MLP neurons of a small language model. Each row is named by its layer, matrix (gate and up: input weights) and neuron, and shows model dimensions 0-255. Each number is 128 + 24 x the weight over its row's rms, rounded and kept within 0 to 255. Numbers have three digits each. A neuron's up and down rows have the sign that makes its largest values positive.
Before each neuron's rows, "fires after" lists the tokens most often just before its 100 highest values on Wikipedia text that the model never trained on. A number after a token or word is its count.

fires after: " P" 25, "p" 20, "P" 16, "c" 11, " p" 7
L2.gate615:197137096132091101119145116139140133134111089118111115103084102154114138152157131076135142176159167111115142084104094123131142109134136146119158169139128125130118104137135173142109143088090091136088138110130084084130083135120124120096132096120117125122100145137118096112152156113130141158141145155108116145118132132137130115127077089065138121165139154135120134111123137104124110099138102159144128160130123116165162165105158157094131142167113142112079178131106135172140171153140137106103130126132128149144167075148156160139128103140116134139125157165152090142130158136132115133120143148080147142141149115124143129111154124069134133140114100101137137153154084137110091138096120115079133123126073126096135139132134157110139126123064118159139104169080128155157132137152114
L2.up615:157107115122137158113083151149100156154162091094126104135167147099138137140152113117163093081146094145142135106137150172094208132140146122154127110153088141163110151179109159118116145109129128105139124124157124101124155129121124142147150085151130160169117189138144141125129120175108147096144143137125117143105160155168157151125104072100151093110119107133126140142156131131120128163117134103082122151126110123109131164133151125119118149162114113156075139134133125169133110115131144128113124152140127119152175159149150143137105097156114167139167154129120134131116094126161145142159144123110116123090160114080091128120143133070117115120132126155147139145119154123075122134145134100117120134104114089069107138079045148145121132118121091104131098115101123102132112136120117

fires after: " in" 40, " as" 17, " In" 10, "s" 8, "er" 6, "r" 5
L2.gate45:115102143101110110133138126141183134165164097129117166134169161111108104139148111111104132168106095131174114102133179102123142125123079152160080114128109082092125147149134133108149142108099164128142143133155154101069112116145149114099105104137164114141086087140101142140160141128154069167116166162155132093096113178118167125130113172119116115132103139117161138090113119107145143084131159153108158146138160107174147104156117155127136134147115133095128109127121109160084158145116134107155138134098165114151161146127149114141140134150186135109109134143142128131139110115156125154139124127112126127170125111107158151083127113180150153137104139125118154084144079169129150114130096122125152123147131120105103123118143105112164159101114086131125139159120169140096156137126161
L2.up45:154110118123120138128113146150070128162151162128137137143107138139116135154076149158153103129166158144098119153152147155137086131128121088121098152125153089119144120149141108081161131146100152097129134105136138144122104127130112041119155158139154097104133079129157111122140114141186103128072123148125150089082140131108161135101131131146165147158094136130137153143134098130109095145094107129102143139170115083149074138110117108087098130112131096116148178140081101139138130171156124133123136106145156105134103130121137138111096132186183141094175126137128102090184152150124111138146132148156108138109135116144119162109135122141145130100165105161119114168121111157140102123109097109109180141119116108154131131123141124107139173137121151105147118129142172134115159134121138

fires after: "li" 19, "d" 11, "port" 10, "en" 8, "red" 8, "re" 7
L2.gate59:114133105127131145139129132143116136119105175145113108135091113162130134163147162129105115133078116151110104133135127099115123137142139131095136126098103162107113123128103116120157126126118115165109103087107130110113160177149161087175159136115070104141108152130115133135076182129120091144118123110114113152128137118144120137111119119148125126166121139130088140140170135116126132077152164160132147125131187142184112184107112165146127127143140091108150174171118125129126150122095103167128135156082128107121138115124113113167097130138123126127095117114131148114134157131158128158127148100123113179122126171107129146111115111124125107161136083131145136091116086136146085118141104108133183129138079062153113150079197154148097090125132119102127144100124167140144168130130088
L2.up59:108122130120111110135109128124042130112128179114082106148135119136130111102103113147141107142150178089116144116111138160126106181116095128107128136111078127167105145135104143143125131098127122099091142151133099130119141119125126107149156090090094178108127149101118144097112124151111128148143114127137137143117153088098110138144131135109151130186157149126118082152135139158118113120120119092136164093164149119136161139149112143152119113111168158118162128136091147154142176097154103134117134110133105137110147162151124125145094126109138172167164131125143108104177162117143122160158191111130108103132179150124129135127132158096135144097095096134109144140140122109076129115097166189125129119120172139134138113129130144130079144116091179114156126130186143145137136144078114

fires after: " in" 13, " con" 12, " the" 11, " sub" 9, " In" 8, " remain" 6
L2.gate489:138101121079160158176122153147132140170123114139144104140103147120102105165144091116126114166140108133092154131116151119134066135094097143130087122137149186155096155149116132145142132093142107116168150121112118119101106100107156103095127120125132098148096149136102083134081137139141099144131129138154137133113100128138123096121129170149109129135113133127157124133157115159159136148129130138097144124158119057159097115089104130102096136126145138103121142102104172119085133124106137142154177159145112123136138160124090105149149092151155106113135174104101124099174149126113111135097124116104178145166136105106150160148118115122103097160111161148157141135127125156117167189133112148099161179145123140140150114140143160166160126133119094139155172140103124121095179114155151
L2.up489:187148106124103132123167145127117120167141125106127125134132105100122135107082178139099127132140158156139153117095086094129103135110119131143137126114165143135136091151122124141103159121161109114180149146116102144109126102125110112152089096134105132127132105121123157158120142089166144111122132125102130154147185113099149105121112149128130108160149127079085117122103137114133149136105112102125094147096134142134159156089163119143077142109155110106153136130118175104162136098107077121077129121156140171138124173114131106165134089119108143120121151105170143133120096098106145107127142157131172118174132112163132127130116140140035111145130097167158168150153130119149105169114121086090121094134083152125136144138116097138111164129130158130127132134092089164140119095123106

fires after: "p" 23, " Mi" 15, " mi" 9, "on" 7, " C" 6
L2.gate520:170179119113114170122133133119139166166121089144159152103128124130164112142127117100163141193127158132123109146128148124109136142117156147113143147121110095107111109149120131131060135151157144145112186159136153100080129140118124112120139090109090123110146121109121103124156150105110064195122133076149109136142122109135168092130156136149114080136100109109144121115111146142094135131142131136118154111142147141153116147105134114133135149109126070110158103152127160127116163167110119102137087106115119145128091121114090127137148111132119135103117118124135104168111107136130136064165140122139126150167147079160156088105085145105107158107134157142124130094144102165135131169114134153120147146130082113154146080160123120143172137136127133160094169125086104153126168108134135
L2.up520:127154136151128104114112123196156137095154137138122099127143130133112145117065162113100132124139145138144116099123129135141104110133077128142148145108088119162111141111123114146168140118145158129067150127140123144144115126174133155131106136139149115143112082144129134141103134125128129140087126164117128107131141112122122143077112123138084127146112135159169112103143104146087152126134161132111128150134143110157128132153117127133119117136124146178098111121154092154123126186129137148214130180152126112146114138143088124180100118136093132158190131100128090165144132130058173090078130114110139133105112135143139175153137156195104120083133140131111147121154132099094158081129077126141127119162147124135141131112108136135138100083137106107109146162105128114136106160137111

fires after: " " 60, " number" 7, " S" 7, "e" 7
L2.gate176:125152139161112099143163134112141124154119111155126143095194147141104132142150135122148114117127082142178125128135167151183144087083111133111097087127110100156132123074114125126090149058116147139122116157138122113092093149126102122104164093108117158148147127112124115163147135128131086116158137122145131100100134143158156122164128079133167144144124163109122132114099114162084171144149142157094092150148139095157126133161086150120102157141105148156174131122134115118131171143128139097143119100139170134121162102145131123130136146102100137157162166142150087122111117132106141115089125080154136131121150131115140137115143097140146150115121150120131143076143070139145159135175162107158161122154094112132134133100160160143142127153127092118108093102142159104093123093143122
L2.up176:150155142115101181115129118101099114127126149106139143138142117095113113092117113200153110099113123148105137153079110112091157164125170131126106130165141112153118093128142116123116147132080103117145162136130110124136090154159076145109106119118119124138076147106123109064143126093096117161158163161111120108132120104102116112098144110129108162104144146077143097117155124140129143171089115144150117072083104129068166162092136136112078136102094140150120144101101107114131085134170138116117162126131164154101090147131158129117123147104119142144166127077115104148089118123155128144137123130113117153142155151107119142121133158127106140115132118107153131116130148154147105175157158124169087092149105156138118158120144115127114095171142148161092143122121135110137138142099137

fires after: " |" 79, " to" 6, " for" 4
L2.gate390:109148121116165174116098113118105118168147106125144189142102113092123111146093131158098121164085072108114142122139089146143078119145116126149139101100114170134153150187123147141107139125117101094112107113124128102144124140129137140142103107145120176160143119151148093119105136174151087104148118139142100129088118094149138120124098140153148104149129154145136135132166081128108121192096136146115127177122154117159122145154144178128072130112096163128153109156070149134119119117072113180128142127101106110124123157119128137147138104087176106091153098135156121096141127135151122144127129134086147127105152133182143160165101147146145118150145152112124134127128102173148140107119114091142123100140149139159079158146117111143135174111116128113159132116125139120142103104138144
L2.up390:101140128155118097109112141152115146117153129138142092134113127114122102133118053116142139118117148142131132115125130148087127173168105139133137129118108132207112110101145119126128097096110108144113106081107121150095107116122131129119106106072093117096112123142151136119104128102096111149140104111112142098090136137128076138140139104148111143118150122131118132138153114119121125116186195089134151154162109120147143150071139114108146123179080138126121096129134132100156143133180085129166134070139128158139127133092100130139137154133141072150151131124142136125121118131111114169089107094127117135110112138102076124104163101110150155124121115138163087114116097128135155097176113120105119125087148133089148108091128131114103181128131158120143112098089163166073108120116165

fires after: " " 48, " |" 7, "al" 5
L2.gate234:110117112127126152115095129110149135129126163139138106132108115127075099178133144143103079117111169149109111114121111159097122128079140140190168112141100178127170121125102078150110175155113122099174117127116112157094116135162159137133149112124143105114142115154174108113101100136135123122126122169118125102118154119128146106111167124145170140121080100165165132128146110121093134156157125135126097123106084149142112094105125111098125116151138140132128137145119129121162120094130109110118123078111110107145127166098147112081137150090208136144128137116088144131134119139125114129172076106155099137114134101111115121092082138142161133092149102122123103159128110160132148103144115158132092110161164157099101138130119119117084114132087177136143122113135081161154106107137160
L2.up234:115108154133145110129123126170120129094107135138132142150126153124148110127123114129129131109087115129123153155122137136134153123107095137092113127147180106145113071122148121113097110129107121100153112149149111149157176133122125163156112098092125129118168137140107132091165101082106086135146073116100135102140118143097171131167059128119095135091133128137097110136149098113152148119113074125160164115136125158126123148111146114120115113108179153150120143110149109138164161134166130149130125151119125119188138122111131105114115104101110161138131152170156119104127146139095179105119153145129161135108116115107124149102140090114124160170143147106110135116198142164179126070128132112119122171113183159096135106127100123164178123129120078118165090162131147120146105105105131

fires after: "-" 51, " in" 14, " under" 6, " for" 6, " \"" 5
L2.gate62:181123174134123115136179131141100161134126107140083157125139118137173070096120100098063117138115144109075138118136135105104135104137169124117125130153171127149130149110147139124156149101154127145137111124160111130123099123155122148092137126155108105123173128139147099147120132152115070086120142142157147125142126162164112119154138131149124101150094130125109129144150089112144107143121127109092110136139143141150127133134118131129123102109115088133189166152142093126127136148100124121171122115127138109153120106097109139151159131102130146126122121133184159159145117095149085176140147104168107081133148121112150126159141133154096146134139144128149123178121159092114150150126086144113120128214128097110094105103057142092142135135139133100100114140107129105129167132180105
L2.up62:159175151118092147134141095089120147144166110147132113163111151098154146118091129161127123150118091146098147127149182141164112117181158119088114147148149109150137131097146083110137125145128141127141153159134178162122123133136119095086125069144146136120127150156137122119145114118131108115144161129153102153161109162123165114109139133132170189153130136079137143128107105130147126159112120126136130155116129099152082145133143106051136117164131111152092130161176125100135113121170151119134131115150148156160168101099108109159105124134192151138151131155176143122128147103101128118076124153154114140097110125120107123101122126111123107141141114119100123119149095162115115127167130147131122119129095099143117102098132063110161155121074162107103104109152164117114116141144110

fires after: "w" 39, " w" 19, " W" 14, "W" 8, "ow" 7, " Bro" 6
L2.gate144:108120112143085121131125085086162126133137144112139144101109113132140113132100136095103147136155116135104108098136139110159151161100127149113113079149116128117160142138138120124170177116158119151174135136144123127138113126121119142117102160168147132117076151145115116143118102161075099136167079164124092100112111093089135051155151114133117086141159175074118124153119115129158109144096121119097123097119139089109111150159133135097153115135195131112170133124176154083154152158146123114121070115119125125099102166114139079143130160083137142154113125138111129148140101144141155146125141148146100111129160137120115128139137150119114117124135122092132126182153171151128068146140117106124105147117140127121119114139125126105150142082064115117111108179143116118118120102126148
L2.up144:093124090174112143118152106108114142123140147115117089113151119079163126143103077158113153170100141100127126165119156133137167119117175096129116138120121126136127159100135148133165149151139096108094121207183105155152127117108135128087077141115113112145100109153150158135145141114142086172109139109084151154088117141133122135094154138159121115115130135156110139133146145106169097095102141137111142150145136116141144113148119129156112121147137127155131165152151114121134104120140123164131075137156120144101083138169120116131115175125097113160097100115098149158134129113161095118094131152157141104104144113189099118131130176168138126174145108097142158134141122147127075088121138138128097115120084099154113125120114143173122141111131105108159115160136141178142146145089123

fires after: " f" 14, "ed" 13, "f" 11, "ad" 7, " announced" 6, " wrote" 5
L2.gate196:153204116147101089165134112114155083145140121162102148105143095146118169156137123149118114103098102171173166110098119152120150087123145142107106116091149138172129119160160144134154109126148106167099132148146113117065169135104110140116144075149104184131125106141142138141112159087088114135130137113131111155095161148116134123147126136104122157128112120050106111120122134145142127147148126091108159099155156088092137130113119124147118137142131106154120180146129109129106105120104113170165152139095119109127167140154121131130167120161105108170122135148087138143141138122139149105153140147118120162116163117137096152120125133108129114106123069128155098126136147152158084125102138140129135119123154142127177137134124103126188112141105121091112100161134148127099122177147131
L2.up196:116110073133100137124110100149122119104097143131157142127099148154120134160127114136134127127139176141140092138159164146127133147135136092124136137079139144124110128110115073133110112107151113140117142128140161132117138111166148161109116150094131125115155161112097146156145126144089114121153111112104102158118112136170159127153136140150122090084144120117108081191144134101111139135132116052093115120129097126074074108068113112177129126127136144137170096097153145129152161101126159142109111134133111144128142157144085144134147161118110112160128114175077127152130101115123108107134122164121111112103098110125127137083065151092122130088128094159149127111153102103109083141147137139130121150125157140137111135107136103149094131099107077107134151125094095171136119133077083

fires after: " " 96
L2.gate566:153132122145122117151116123115124128128154141118134129134149118108115115131164130156170076144109086152094129145126098100110151112076102114120109173120109138127115144077068153144107142151158113092149152127123119131156124116122120106125135133115115112156140115138118110109140123117147102122130131128141068115114123149160130151107137156111111162161130104188160098138095122151130132161107119181118138130063108140154104101107087157118123128063149079163130078098144095136146144114115101147111078127140136103149136116100114124115139110082062138131166108134101150120118158137090122124126134149142126160122115122148167071080137096104116118115103181108119172124107124130114131115154076169127109148190159138145092107126147136078139126120126136113107111134138141113116119174115101
L2.up566:095115168136112136116129116167141130120128144134133134136123124117173091115171090138127142089115126143115119152144107107099074130127160167169130133112130138144108130116138135131149138126088134110176127085133088138172155119122131144134097165137146167157136102129085127116138122162158110127128154069104101145139120130096107138097087185130129152132102154124113162134074121093139128191122130152139117063114111110124135104139141132125108141126138159130154127158123102115126115147186109119124098097134152138163128091156163155126112170147119130130174106168153124129118134114161133123094164136113158145143111086164162163104154095165136120126128130149168107141122124095104133128173148150077107159090076131107131108109129123141174170124148117100127125170168084122143143123106111

fires after: " " 80, "-" 13
L2.gate265:143154133138129155164118097083120140140128127148133118128131108072126155143129152077152105167136156145106169108131106141120166108101134150156101136103119143119079155113087110141133136153126105100150124094138132133123155158148094091129123113111145111173100087129133155092128138167143121128067131121136130143192099146115089125101144152146171158121102166103130101112160171134117097120132121132090141104084122137158112145094108156098096112097136140141122144108108134142148154122113126144110104089094136085120126108125143118152131098123123132137119115074120117134114155120115150130138181122108117151128101122117131141131094172100097144130143135120163088145168140135168148159090081141093106136164089114181098164145118098074127153167133125139116153153098141140159110172096139
L2.up265:116114100137138114127141134136134141112098113140139095124127105112145137103124181122082122088149116136111109104153137152119111112076161127163112196072076111086132136133097090111122098099127075132101138126169132140107119125149157149116114087136164114159126127097107124131098153166116143124130141159108129126128155119152113122135135148149126137125120120108084118095135133157145126146174159137121082130196160110163071090112113127125095128133117147153134124123140160107121127170137134155131158141128153108135206131148135146112146147159109129131125159136121157115127145096108149130106127127124150126072132129124120137117125126134098121108108158137140094112181157197131102160165130080109106129127095121130080148152178066119099136103177157106117137113128104137162138130124133

fires after: " p" 19, "ed" 18, " P" 10, " 6" 6, " comp" 6, " D" 5
L2.gate524:135082148169142135150147159143129158127121100161078060123132089104185082150094136130106115203099107104140126121117112110131138136123124154107123161105109140124132146122150106133145169090145082139142160115145164165107140132126163109110113146122079094120154098120109113129146140129111105152147123137110130130138087152094083088142125092128148129133136098077169147117149098106140122139118144148131115095148157141148090116133154153068111105141155158089159131124169101141155118133105135129145092103097152104086146162136123130132131093131138184162100132127173110124102107170153139116131166098086124109140081107129130142120092110149141157134131100129148143141144125112134098144109148107086131099124141134098115119122138155102148112128141111157138106161134158155138149117130179
L2.up524:149127133104123118146131126118143161149113134132082151101130108111121140126147109110093086109154108170081095119095135084149122115094159078158148134123128139158083103099143100195147070124094120128081135089107110134073122132148172137153192104130122132152139123118148124169119122162140132121119112118120152114132146143142145140115102088093152128103151148105125107162149103161154129115174138143154108120113128182148083131118141162120122150140098120084118099147134141123091145149149115124132155127106154145141185139142135134172122152130147152149184152117132111163129160115108131132134138120107071143095097148109109099148136090129125126124120138119133146121170116138092156134126104167155139131140151110192112160131141112069123140113139098104128128120116118125089096172154150

fires after: " " 59, "-" 12, "di" 7, "s" 6, "ff" 5, "e" 4
L2.gate275:145167157131137173149112112118124142180147157103130116130137076103140143129146126130132146142102072106139169112127145095084162114121179159118101172129160135113124135113095103143141130125092070133121143121192124122154174173094111134119091094115091098159134117146136130127095126152154152157105103108128126158097132150106126106113103132108120123138162119144143157101106134145175140127117115130101128129090141104120115174153152165112119136146133110112131107140125094119127113141113144174155153083189113103114141117120108043169125140105105127116143150097114102131089136155168138161097160119135162101171097097133123112139127118095145151123095099144101133117143097130110130168154121143129173122134151115141149130096108187145094133130138123116153136143117151148124167108133140
L2.up275:159160115113107118137150110092100058081176163131105118127176140075153136108113114147118161152120132142087149100098133144165142141178125102088130118150154116118099137151114125119086155150166118089162136140144127075158116121128114161099117114116131136147108112153133158106101143162141115129154153158155112156165118134138109129169169140149130141097131131125158141153078135136149134128112112121093177144078142129135140112117139146135091090074139144129141168135156102080173149148151089115116151110160145143112107145154132168171113135099132116124121141117148129104153134175135130157131111123147148124124100129135099111156134157114103131108128118120144104137096135094111121128125074127129102180125100141147137123162101103142106137153117103127118082153168119153152179143101095

fires after: " " 53, " the" 7
L2.gate263:151109119139088134158124129128093108137121141157153139150134123092112167119142137052127110123139137116092173129133077142146123101094169090133151113133123134123097131116085163116122152108106093103132139123149139159141132166088115119128151114129131109177118068136143111127105161105123098104149150181171118111125118150098121075146164149087141130135143126124176087167104097130132127112126126164133128118110123191127119149098099174135106141083138161096093150153097137119146161085132144139092090127133174091147123109118144145157161192094134130167119117149111136138123131129133151153145145109155117135134121093107151110113129154102095123152143163096114155110124075144111121138156129121120106090153110144166125102124145155123133141146112182133122127129129085116111161161125133
L2.up263:121180093126144087114134147150126140155114116130137078128183136144170133120122134090130091098170149093103118131121149140155125127147116118115171110109121151135116206134181109123150133085148137130117111109124129096102153114113103068105161107099166130096120126128087092144112103110118145123114151094129101114146131140126132108101150126145144126140140110132089117157133138160111115105160130134143168145091102132116100155120087132118147120151113172132105131118128133141103124113085102143097138114151100158170098163131090145117109138138183109100138124122143097093159138138119143135094095146139127114136152114133153119142163114066070159129127117116100133101160121127104134122099154113100090090106126118156117119092133110117144180170084151106127130131148108133083093074123169

fires after: "d" 23, "," 13, " B" 8, " |" 8, "ad" 6, "ed" 5
L2.gate635:147172112141105127077095048134107163120117163115141156102133131146107122090124138160165126125133108130109120089187134116125098138103154126122105139114125157172118133099097110125134107170142130071117144113133128088121175151140156098114132122109147140169103162135129148072133124091102096089123157118148121147122149090125121130142127124087095136141092112109135153130118116145141164135112134157118126125124108163108070112104153126134128107096083097106120094191148177105172096088117136154124112181092111099138091140098114109134081114152153140114088132119126126111127133115136101099143116105109121116083123125137126181138123097130115102134123128120125137117148109156138115146139150117127138123181113151064118111130132103134114116093134098096142117160091157134119130125101164
L2.up635:118103085116147084120070102150130114125107098133139089156080096123135124118120145115163151143148107152098168121131154114131084159125151163144165116135129145132126175147142120098127119139164120090129123143136157116074101094174161137117127165143083139112094148155103118136100152154066100115110127125148153123127125107087086138125127123161135089110098115120158136125143100111117084127144122130088133138103129137159114095075111092146125115094152102099121099125170177120115108116146127107120129137101126078118162083145131141113157127126127165119116171135165120092161152133083121149136139148121087116145140129170111171154115107128141129122110131114132190098153134100101106148105115113097160120109092083107144146123106103114129102118121100085141148139125117133093078138117140

fires after: " con" 28, " in" 27, " di" 12, " C" 10, " In" 6, " A" 5
L2.gate523:154088102146103135132100127164124173131171122143162161145137138089147120161111149140108117141122133121146154144109136110182109100149124104111123095086130163127129106142122112145159098143106121135112175117126115111143121120111161150144146130147109103168104075128139082119107196119173054133114124141135116135144105130126126108171122101154095151100122107104136148128151134091146112153137147152095121148142153123145106137102114110076132125116133141134123102135066122143189118121126111165119118110128130133107073137127085103121150151122149120166127141095123133151157130141101131120109124143091098121124168147113133180149155123168105118105164134176156104116123133140137103160111103108148148116118111124135158137122173100082137096130163131122153092181087138098130155190100150
L2.up523:119150086120107118124166147115135140160109119111126108145096115152118127158118146144134143131140134120102117148147110121099144168099115138139107115133146093113101117158111131153117102097143102164083153065128114073088089117130115097138123174152137119145097120142167141155132151122140096115137140113106116101109124106110131147100113076142132112158156134125149084128117090126116073143146132081151169126162135113136132120117132104092136134101121132133136166127096173092139166115132142105105162099117140084141106139122126141142170080131169118113154142163157135105108130176074120152160156110152117154090143155110122126106075097076139185157173110120139175120118124115139138105166137145079138117148126084132145149105105114109101115131163094118156160086122114111141127088127141

fires after: " |" 68, "s" 7, ";" 4
L2.gate241:141162092117100124132108103152124164106161106123120141149127103131135128147112124108123113151092132147147118120103124169097149095128171119117124152158140166155143105162110141154133128114109130082093135107112157075137116109177186162093124080137153135206129125182181111088139121131096139139138190113136126115129128106124160107140105120118112090164142117116130130110119058145080154105140133187132152131096175085131106177141094113132120121133123138090121122141115107132142113147108107141118128098104114128147086169108124096113120128101124089093140101125083087151125106118100159142139092096139080110111109109113150139087123130142123143094131127162114116144119088130127145139133132125122169165137153154163119157126127124143124171149105127145127117131113139115161154094144126
L2.up241:122104133114131117171127124148117093085091147153109154121117072090097120115116156144111165103124142172106133112138149150156159138113164068126148100137131109118108137130116126122108162140109124110139158103081100100139139091156092108157128134129157145164173144144117159177148113158143125111156133059084141140142131089161096158120136165100141116130139126134124109174127119133115092088184147129101147122118113135108168115158126148164150131117087138136120147135143143157111133108110145129094151142120150128108106175157134167148140138110107175112149144134144145131185152125131127141131141154172132118092077135113141150090098103154144135138133143096158097128146119098141157099184131094130134101111128188124082149090103133171129122139133124130143163137129089157140127125152124

fires after: " C" 26, " mi" 10, "fe" 7, "C" 6, "mm" 5
L2.gate384:082160141125101105143100127124123119137145128118159170103070097107119109085136135138104101149143123115134158103130143129107146113128112105138147103176052128137151119117140091114153118093116119132103156118100100082104102154132128138116111057105143111135138139131099108127145181137098101122145127139125125070126151116083127106112129182103126167136131069110129073136093121117175112087142153101113161131168134125138145155118159107122143132147141087123091131177148129115108153122132150121141114113148130158109114134123151106115116098170140146123168142100124114145130153123110182120121101152132169130079150104155124146115141145106115088139132097118132110131156082146131133119143106141113119099133117154128116104063102133084117169113108151118125143158146085175123147105153155
L2.up384:097120108102168095109142140135113095148107144127100136142128095133121143132148146137136140145166120121096151141123163144116121116093079137113157161128150126170099113123146152115122116097155131127127161134155125160162142133176101158147128154141112137138113079170167129065126147108112153140131148148140154106119116186098114093171117102116154164143148106139101080176121148151116112112126130094139112151113109122130158102084132104156126130153128122110138140151135098116152135142105120110103108124167156129106134116139100116105134100124089120078156082124147102070098134093091133097118115167119177123109101108159149129115122141118074106167105171137154134183137077106158152155150110114122173130103116124118103145096140142151134122123119102152102179120110089127177157149143112

fires after: " " 96
L2.gate123:087156096133111117126132143101103125138138176132148118113137164135116130113123076112141148130124130130113125148143125103110128128103152132144151112151138108175110171135101110131115182101075135136172139124151138077089099170124138106097083146093118154129134113111109146088138169137138128137096167157150144115179087164104133121130108156141130076122134133156159104084099162086124180150120137106101164125128135141124145142124074146112148149135166177103131133124101132114105160101130110132111100110125122104118146150093111131115146120104106131177153105095098136127059120113123134157165120138126093115148103108113113091107132159125117114154141135119046154145110113101132121123139119147126077148190111137164113084118146129113118154115126124119097121168137125088148144143148140
L2.up123:155132135130111147149100126137115113106097119161143118091103091156104108156145117137169147118136120104193090098134133142154123148146131082163124141116094143161130151167114112133109099081117148084168178087088153108095154112117095216105159097094108154137111154122107107113118126102104116087095088146135135171128157154080155116152144132113137151128151146159099101132139145150134105150146119134140160128099088147122151103144125189136116158148164122114089138109120110117114151139162129149109121130136105149168150074130154130134129126084163101118090123115127101155164102122124155133118116124096138151138118149080123140151130083059133114115134130144131132131129151112107120099081128125114156095118088101133131125129122103101165123145163145118134131118108115110124122130143117

fires after: "==" 55, " ==" 28, " w" 5, " Da" 4
L2.gate644:142137103114114111113163109157146147188127151103124128093137089141134118099112115126143156120094150140116097122129139104155115150109124145099130155146141135106144149141165160124167159066172146148107151123146178137136127180160132152112083104180134105131122158164138092091158127129144115134094107120102111120076140139150155102136144110106106124087169096156135132087138150142112110090114122117104093105135166144095077155132091135115121139130120111103108146117113094106142130095106095131129112142137164106123169114146109154114121140116117075133076122146116111118100095161158123159117138100112117117101141087108124088120148123169162129128160128144137108142169127137119093150124131156119124187109133121091127100091067155185082123118126097128098144144117156140135136123115120
L2.up644:149137098161101091174121106122153094147090160111116144125171117087103130102139116134142145114085159084142134124115130127160144144109103133133137115135137147120125119180140160147110142096162154111118149132085125136126116133143098079134086147159142105129153143118134137125145123135111131090096142141130164129093121172142096122165102158130144180148134179112106150095144145124108172147145109123050107158132129148133066114095110096160114159131140100143123178116123127118160123141147119118097102179115129126145141113137123142119117126132120130146132166124120145166142127107096114134122090167125160111079144123104105160116093199131153146107127112115140117164122154141108093136098160128111113090169075131119089086150086132092115118103110093104131122139117117150142101138095099

fires after: " O" 14, "er" 10, "low" 8, "e" 7, "ite" 7, " Town" 5
L2.gate147:125153127160151114153106147145151164141170085112136123126135110139140108131144144150158115118087147094164095139116108164162152127147082149078116096137125092140127172120143121100096123135152125152099144134128122126135128178130133133084089122111137105128102075165132144143122124125126109141147165153138147125131149105132116133149165124080122110145160114089153108119157134136132078070113138178179121121094175122142144121134108114132102097141138122154156146095122118150185158090095133093145132145152146102129176180110152099159148103097141122136151128133140126100107142164128124147188110089131107125122129135126123123157136133155142144137096182150127168117108141132123205096083102150116143146191159133146169132124146136129153138135132152132083135143142142110144123114115110
L2.up147:112077100124147152101112135118129177124150170138143134130152143124156102127114084138161130117072135164118104141092140094121069123141153132124117114113125128086113145148147120103145181185127106135095068125134145126157117132137139119134112157168127126113133093142121101113159100095120152147145116132159162142148100083186122105144163134130161095103152103084143148144143108139068121135106139144171155114147109075169121124123153144106143121124137113119078127145088101133128128153095156153168117148110109141101119103113074142161115117138149152142089105103111132153173135119129136139112123135143073111124133117100103163131110142133097141133133166134132092171114136149155123123133107090159140141130134094098133151146153121143133130109137143170114167124195168113140105117104137

fires after: " 19" 33, "20" 20, " S" 6, " d" 5
L2.gate109:110100121161144148149094156110112154148142104139141134155145151115114158099111099124087112126118140134081168094071159191156118124140146130188154151138137127137104129120137110127085139126136139099108119161113114129125150154141111155109149157135168115147162115103099151157137130103141100133148119108146124120110141157127099085172125148132125142126142138073176104104107097160100137159144138154159129120153115180108100162118096084104152089125154192127109138156092089103118130143086142137106130113101149144140128107148131146167121119084119134137095081078096102078142101107115119140154139090125123152107142151108140169098135134144124110144124113103115139143135122132125175127116133114090107121124090129140110093109132150101117113172096055142109110165129116120137149160125126
L2.up109:104145164125140121098151131121180121167103072112087119116132164151119148109089135121150164111109128116138120134129165162109126160159095172159120126165118069133130113139092142135118102106127146134087143186119183104070144121168131148161140140126115114140111145115111136108131108118102142092127136094141072124108136108090155160135120139119123146082084152101142146108118151130080122132181128095106114125123124143113109112127127167143132097129121150152118082148127168126157122148103104063145149131088128098099100092154110156103087118135109112134105136116116153158103135144080147161140105118111169137079155128175179103114136121125160132134094136128139107132121128105139129121139133121107143159152170130134105162086089158159144152156109108130104127133111126126132128158126150

fires after: "c" 39, " Com" 9, " an" 9, "ic" 7, "com" 6, " cl" 5
L2.gate396:116141128135109121136157160101119147163139095157104182086120084113131146124141155140107095176148160113128100128128092129159091146117097116118151113110133128156129122133116110141148134102162138122099147118121123126124154126111106100100093099086120080170126115106141125124145155190122129161107155139106132093199107173114154119131147090131106144153104101128127128099114098169162128096124155070186129161127139164123144123133071118117158150144127168153094159121117152127133116127138129113115097118105129111100153102098097111123104101093151133121124119171179086124149114128125130159158127164128119132130118144122148123138127135133163109072165135105090153140131132157131160140083132153122125132125134122116094114154141193084141121175125131166114140131084130166135151100160117
L2.up396:133118096107127116131112122121128126140082115109134129123124086131160125123123096144133137121168214124144125164116130084132147202105120110141135112121167126132135096105127101156120118133088125146111132109057108160122142116075118122142115150166102115118139157097135111133142126092143125118162132110103118092137137120124097175147124112142093143100122142096118145122148114132104163110173094135100107096145092137131144126076124097140098152108114155108134173126114143114171120108155137077092130135062177136152071130095125126122157164106132159159117110134116110175100128107117152130149136105126116142125171089107137107118149133165134110106139135111120099157183146127141108114095148159131123096116159155123124132093164143181098087103143146142135148149131129120110161124156158